From a checkpoint of a small transformer trained on Wikipedia.
Size: 14 layers, width 320, MLP 1280 squared ReLU, vocabulary 32000.
MLP neurons of a small language model. Each row is named by its layer, matrix (up: input weights; down: output weights) and neuron, and shows model dimensions 64-159. Each number is 128 + 32 x the weight over its row's rms, rounded and kept within 0 to 255. Numbers have three digits each.
After each neuron's rows, "fires before" lists the tokens most often just after its 100 highest values on Wikipedia text that the model never trained on; "fires after" lists the tokens most often just before its 100 highest values on Wikipedia text that the model never trained on.

L2.up1134:110088060109107168127112098199143193147064102189183132125130042117073139150129094124167083094091110158116124089071144153155133134150126169198092052148102113177092138148159157159092149155067145150159088121152114080078113121110125113106117092104140135117165189120134124135102134142190143135
L2.down1134:136159115156101097104084102110099066090174158120141177168148168147177107118123104107111170057106150077122125104116163132091101080162130098167086162090140172092131167149143181072173132134130142151145088105160083148144186186137162108160084146101130124144087138116176122129088170187096134178
fires before: "\n", "-", "The", "==="
fires after: " ===", " ==", "==", "==="

L3.up387:155142073149089141101161123133127148193106212139156158158105086111106117101142121172198154135155062113053091090087170175140138051131094138074149099183107114156162130111176118130155087079151126135114081173131102134086087133137042081135131121144109170167169092120142089191129097104136093070
L3.down387:141108109125131117143163087127141147140170116096134134086105128219159112210179165134146131141181047163140154173152159165101054123125123114147096077148113180108110115102129125114176168155050141092095132044106117167154118063093104157117190113110138118188128153161088139118139097072106122094
fires before: " the", " his", " which"
fires after: " one", " some"

L7.up215:100085097136074162122113226141157076129070140093147126208141140111121129114136100106189130161122117166121100131157174194139159110078131108086119135162127096114132094126117138164143097114117105095117108143180120125124163119156166150112100152141094177090118139112111032103101080172122112229
L7.down215:145146114095140140153187097085163163088135100149117137153216131092136098109098192124154138105128128134146135138142111139142137164131128118130095150181135157115136114142116102147108093106170114146107172146080156177139132127165174143142082170118106119100102080039122109107131108093168125112
fires before: "|", ":", " mi"
fires after: "---|---|---|---|", "|---|---|---|", "-", "\n"

L9.up71:112126048133114195149121165173119136187121101189120180164112118126174120175112107140125064153137126179129149169190165153101167078078166122130123121164148118128147099160056143126092091165128184106144147100163100052147095117133143133131174141160200095120035129101169104156134175135074176113
L9.down71:130131161190099115100121156052127149066161139099089120186182085119148149134081121114117144140139107079065134140096079142136152086140086117126122138068145102146144148161122122163171148138108084122099117168082170122138131128170096197129079075131142099183143101148136151186184141123169170120
fires before: "|", "\n", "|---|"
fires after: " |", "\n"

L3.up915:059131105130145183143165131094128143181094112103098102208111056163140121146106109068196146157097195176152065098170123099191136125125171127115187143185107186122114108118130137164114153146087121087153116099110149128143138139147116171138179120119146127083200149141134134136090126110138068183
L3.down915:126165125106094157116144139168119119133121193128139180145136132196071126193157136112095072092085089101119090164138170141138135122133126119121124084110100113173158102174083150067122146078141159097116104173103103146141113118178114168102119120102116129170220156085130133112097137156093133081
fires before: " |", ":", "-", " World"
fires after: "|", "-", "\n"

L3.up198:077128115117144187118137113184176194132128114152175095152131048121167072121174110111133102127098075139122100137129144196139170127171114102050128055118158122078110111065112131117134177128149186153124094141136146065149147117141155084106118062193118157162141143144136140112194144119143144164
L3.down198:144204194146089115109121113145133131097124135144091100158143163094103186134168162137110171077093101096113191162163169135105127145104157119181164115156178123137101113119104129117082171121138150140118147092181142143155149113112085134085099161136139081127103172117145113101088119085088099146
fires before: "\n", "-", "===", "The"
fires after: "==", " ==", "\n", "==="

L9.up348:088156099104125134155128145123122097105166120149132116167159099169081048119166110106200121110142142166114149127123117179166133067155146195114083168177136103089097147140149125115049036122110130123156092108160093154137188149163086180165118088114120115151111145111123131133116160161140068140
L9.down348:135111201133119111149117068173157072114105130158120156070164146133125219106096092183146135067173122113095126145171122127129112049064109130203100180108195161126119153150175149094141137099099116085168149121080132110157140224055073168111135168139121089169166184093098133132142149147135138104
fires before: "\n"
fires after: " ", ".", ")"

L10.up479:096158111078101125133152156157148125144060090160152112176102171105175163096159118171175128157076081115161133100108175152114127139122130101100083106151173160093089112093077111140118110174107113131119121139178132106142126146128152113142167110170182147129092127094116135147128144138119160119
L10.down479:112108129122133168125084140103143072129156143096056121124121151127147156092124170085126057146162200122087089143163090111086146118109133158211146107144051101169112113139131117124122185110118107079163113148159183136195098169192099096139102061094112174094145104117099105173129139181040120149
fires before: "|", " 0", "|---|---|---|", " 2"
fires after: " |", "\n"

L4.up6:153105115146112169110140162134159112204064147196164085176109114078098113121197113088192080100168109113146100097121102122191134115116090118143087085161075144141119120111105081116155128191131105129147097109191086138133130099133087157167182144150170172151170123114162095145136141132147083119
L4.down6:126134089087147152102113137124127099120148152136095129103144123139142093121171126125138104171149152162099109113165176152130103131098102152122116144131114182120076136099134129166111150145138120119137199087139125083181109072105053138110077094138135134122116177134124075088090073104100149173
fires before: " the", " his", " which"
fires after: " one", " some", " many", " 2"

L3.up558:106130126107113136141163116129114083101080111091114150128110160076123110150135132118170038118132130130153169193195166126102092112171114075127096157130156152119140087097103147122172070090090135141176154091086121109169171131137142176128097104196178137120149109071200082191111138127164130092
L3.down558:156213139115110123156152158153142170137192105112098095102093106116166133131101200098086144132072188134145151086131158071122105097096098137079183144156088090124062110124107129089122122160183092124128123172117133135160143128121082217097133086170096141110179115150102108118144104140123155104
fires before: "|", "\n"
fires after: " |", "s"

L2.up817:124116128151117095138191108142083097162094098189120126213159096109099061134127078070156127132098061155107162131149140150092137088130110160108132128078152109103091075157135149156156137151158111151189083138135107151058104106141094175138121103148084150128144095173152084152135112127204141151
L2.down817:142121132135083119186091086091138158161125159152135151143144099056141130096112146129131185146158129133185130162161110140133116188146159126153089050170139114153177087122098137132143148158117197159111110125144062144167205147076110132098107115119169155174180125060208070144126124171118106153
fires before: "\n", "la", "-"
fires after: "."

L9.up583:162129117120135129098072144172146188141099165165173132104090147102150116084203107050105120174174133146106053087118105115148119136088163153118089144104127177132134065105106105175138054135117098193196112151107111122148138143133120081101170126120124129062176079080117123131137121153117110139
L9.down583:130137138144093175145102111190113146121118139091131126142133127137130102096135133142108156116105158125153119126152170160156088162138142108114150082132107082144110174131137134110116132126130131126124104092135190158117138221072157175114067124128123101158128154157186116191100098062139159135
fires before: "-", "\n", " "
fires after: ")", ".", " Division", " Street", "\""

L7.up459:092094080090098150133101182110168157145156063083155189104122116131137134151109105119183085177121121172122127118137120132139081074099140095101173101127106119109086099199147091154176076154083113106175071125109114196157128131183145123092113144124141135160077208128155061116131134119139139099
L7.down459:180137109159133203093122098135086037137084139143090107096155201194102113152134145156104130090126160090131157193113208133100154088102141148190151119177117136130104180120165131100145209107119137104078148099122134126073177189143106140170135131124086146130131114109173176133060098121120161144
fires before: "|", "\n", " States"
fires after: " |", " "

L7.up1177:131145137070101185167145165171188154147134153126109196111102178136153090164134152132117080128169126120151163125135164108163114118178141124111150148105130154111105079082085140147187107154115076125104098095106075137069139130138120156168117121115115111149114068139108150176069134136050118138
L7.down1177:154156114133165140129139127171157171172160149101098084177066105103083130130166166157097098128159166148130142111130125123110094171112141137121139097155170084110141106193082123060136174107146128138158099121181101102113202097091111080102139100126151172180160115159163153136176142144186171102
fires before: "|", " to", " from"
fires after: " |", " was", " in"

L4.up426:135138107109078059096156147161122111083103208151145126129125125129104095104149114159128142135110086176083133104136125167099115069166107137074137133117104150105162105120183139161053123154108140164132093063122099105104134147213112163146110131161114085118086182076099093153107132134092115181
L4.down426:116132176126158171053102157140127175180098128130131159126141140137060151113144136144127090142139145117099138143114118121115115094129146144115136149125169145138126107073073100142206146094172109110193192122105179098160115071102131086096220125180108081125134080117158144119135114102168073174
fires before: "-", " Votes", "\n", " •", " Clade"
fires after: "\n", " Candidate", ")", "^{2})"

L3.up260:108139084099126153196156137159156126142121094117140200147049125113150113146111126135112129092106165179133105117149175193122132146082129088143073157124136184120089110158100077115087134159106208137139142147181125097164112142161097123180136149194127095121110159131185178127085134180180140161
L3.down260:153138153063129143143097118137092136071128144063095122159169153124171142124091157076134113175107121136189065150100091048161117152155071099124114104063130164077099109123130175093167132133142134068135141197168119187150098139103132119130107106153132122074192107133167142154156135100088108133
fires before: "|", "\n"
fires after: " |"

L10.up936:068097144109133166113152122165130118129115117100128185146112128141148143139116135108083126127160081163042199131149080105119166099049163103172174162138166112107166191147122119110120062131130168151147171135152203098152116116186089139178122109183141165055120131164119125141167172103152131109
L10.down936:148067104121140070150178137169067168145141169087164153175177106121122115140132029123169145101083106154109170157152191142108143190176093113115173151108173106186105072123188166119050121130096112102155153084107155126092178072122064168105159131111104142139111112117147154159116122190129094183
fires before: " April", " March", " January", " October", " August", " May"
fires after: " |", " on", " –", ":", " On"

L4.up882:081138083086155155121145175105165100112159149136134144153085124128149109104139110110150048107185145164073089126146071152076124106094111107086114146136134098080130157122147080190149156145107146140194159102089185164166109136105127162101107169073211151123125115191109085124143106107111097123
L4.down882:162141084150154148085140146164074146167178112139176134138132142124069142084097095179114121147084166136141116096151133207138131133148076095105121086143082152108098127153132142130101116148101117151169160185110128145135121090142135134118169169188192105125158052099092094126139154084151152126
fires before: " of", "-", ".", " to"
fires after: ",", " as", " a", " the", " and"

L9.up296:090135132121134114123173163161165153181052109099189145179137136154094189160135085130107100109136129141099107130198102138178105114156135075093129083154129069098115105119107097123156121139061087156115071147145087153145222122140081139135136109109082073143146127126126181079134134103088121130
L9.down296:105121149042117073088061127139101124110119165171146097165124132132079201128124117104191168106141122162144141131128085110127088100149103104141084112090167168120152091148174145103113173135155195114135113102169194132106092153120159164123101157139138152135128094103130131106044084104161136098
fires before: " |", " May", " November", " October"
fires after: " |", "|", "\n", " –", "-"

L7.up661:082136098126082092139138160137142174116092138134149185146165154158138151135078128123160121134119069145147140144134185204120151151159138131117115102104136166167113103142098128131111121153137065110113117103165080112119135121143118171157113093093107071149145132050171094136144136142101116135
L7.down661:157128126113158110052130130158109133079115177101147104080129147110140110117089137197128115098064157122157113100148063150113173142168112112174195076139154037119152109099100128164112125081171155126131139117118189145148135230112130189086072129127107096152173151101135120143080168143145156177
fires before: "\n", "==", ":"
fires after: ".", "\n", " ("

L2.up1244:107111103141164136123131187139174140173131112174141126132141155096104116117141144149184121207125073117109106116115172150155176202122173137174143105192114114111088115179085159093157128087095114165138161136185132116091115118138099156152143117174139135116201140204147044151152168133128138150
L2.down1244:151135197103138146098122118154162139107143118143107133099132161154146156083120082141130136183119162198126145083186151111027117122121167051220077107154125101132082072113089102148155137166167119128138149122143192130082119076150143133173134154084115122133072096110135122151130121181117080178
fires before: "|", " 7", " 0", " 3", " 14"
fires after: "---|---|---|---|", " 7", " 0", " |", "|---|---|---|", "|---|---|"

L9.up646:107159146110111171148181152110115109178144150108111093178103107104136070159123120061147052157175153146130093152166155105158145122169161106162145112083067131126161170121065125124140110177102057088132148093151108095136160108135103139087165146096111070150135158159156065153122146162055127144
L9.down646:138130136099037115088089144159105125152153171207152103107099157098049075152123145127102133129145080092088157099120173081104161111132119130127136111161183097191114123086126174173097073096123147195099104205136122112128138149107180117208128145120113162129114122137120120086105098140146161107
fires before: " |", ":"
fires after: "|", "\n", "-"

L4.up71:117106134101098125163144184112126179183114148113173173126079114135116125111096100073100107132120119171114132078102100087164126089141149128105109115130106066162109124128183170135149055111074155162215107155122102173181134143118126149161137173125105083101131134134084123078150135173181122111
L4.down71:116110129113099077130169121147146125137089149112120110143114173118121113101137169117116109103154076083136094180174187051077092125146191135123134141065117192081108107105067109056167114100126160138160129125116186126185120137113054186139114175140140144130139066122125134148136120124140159096
fires before: " May", " March", " September", " August", " October", " November"
fires after: " on", " On", "On", "born"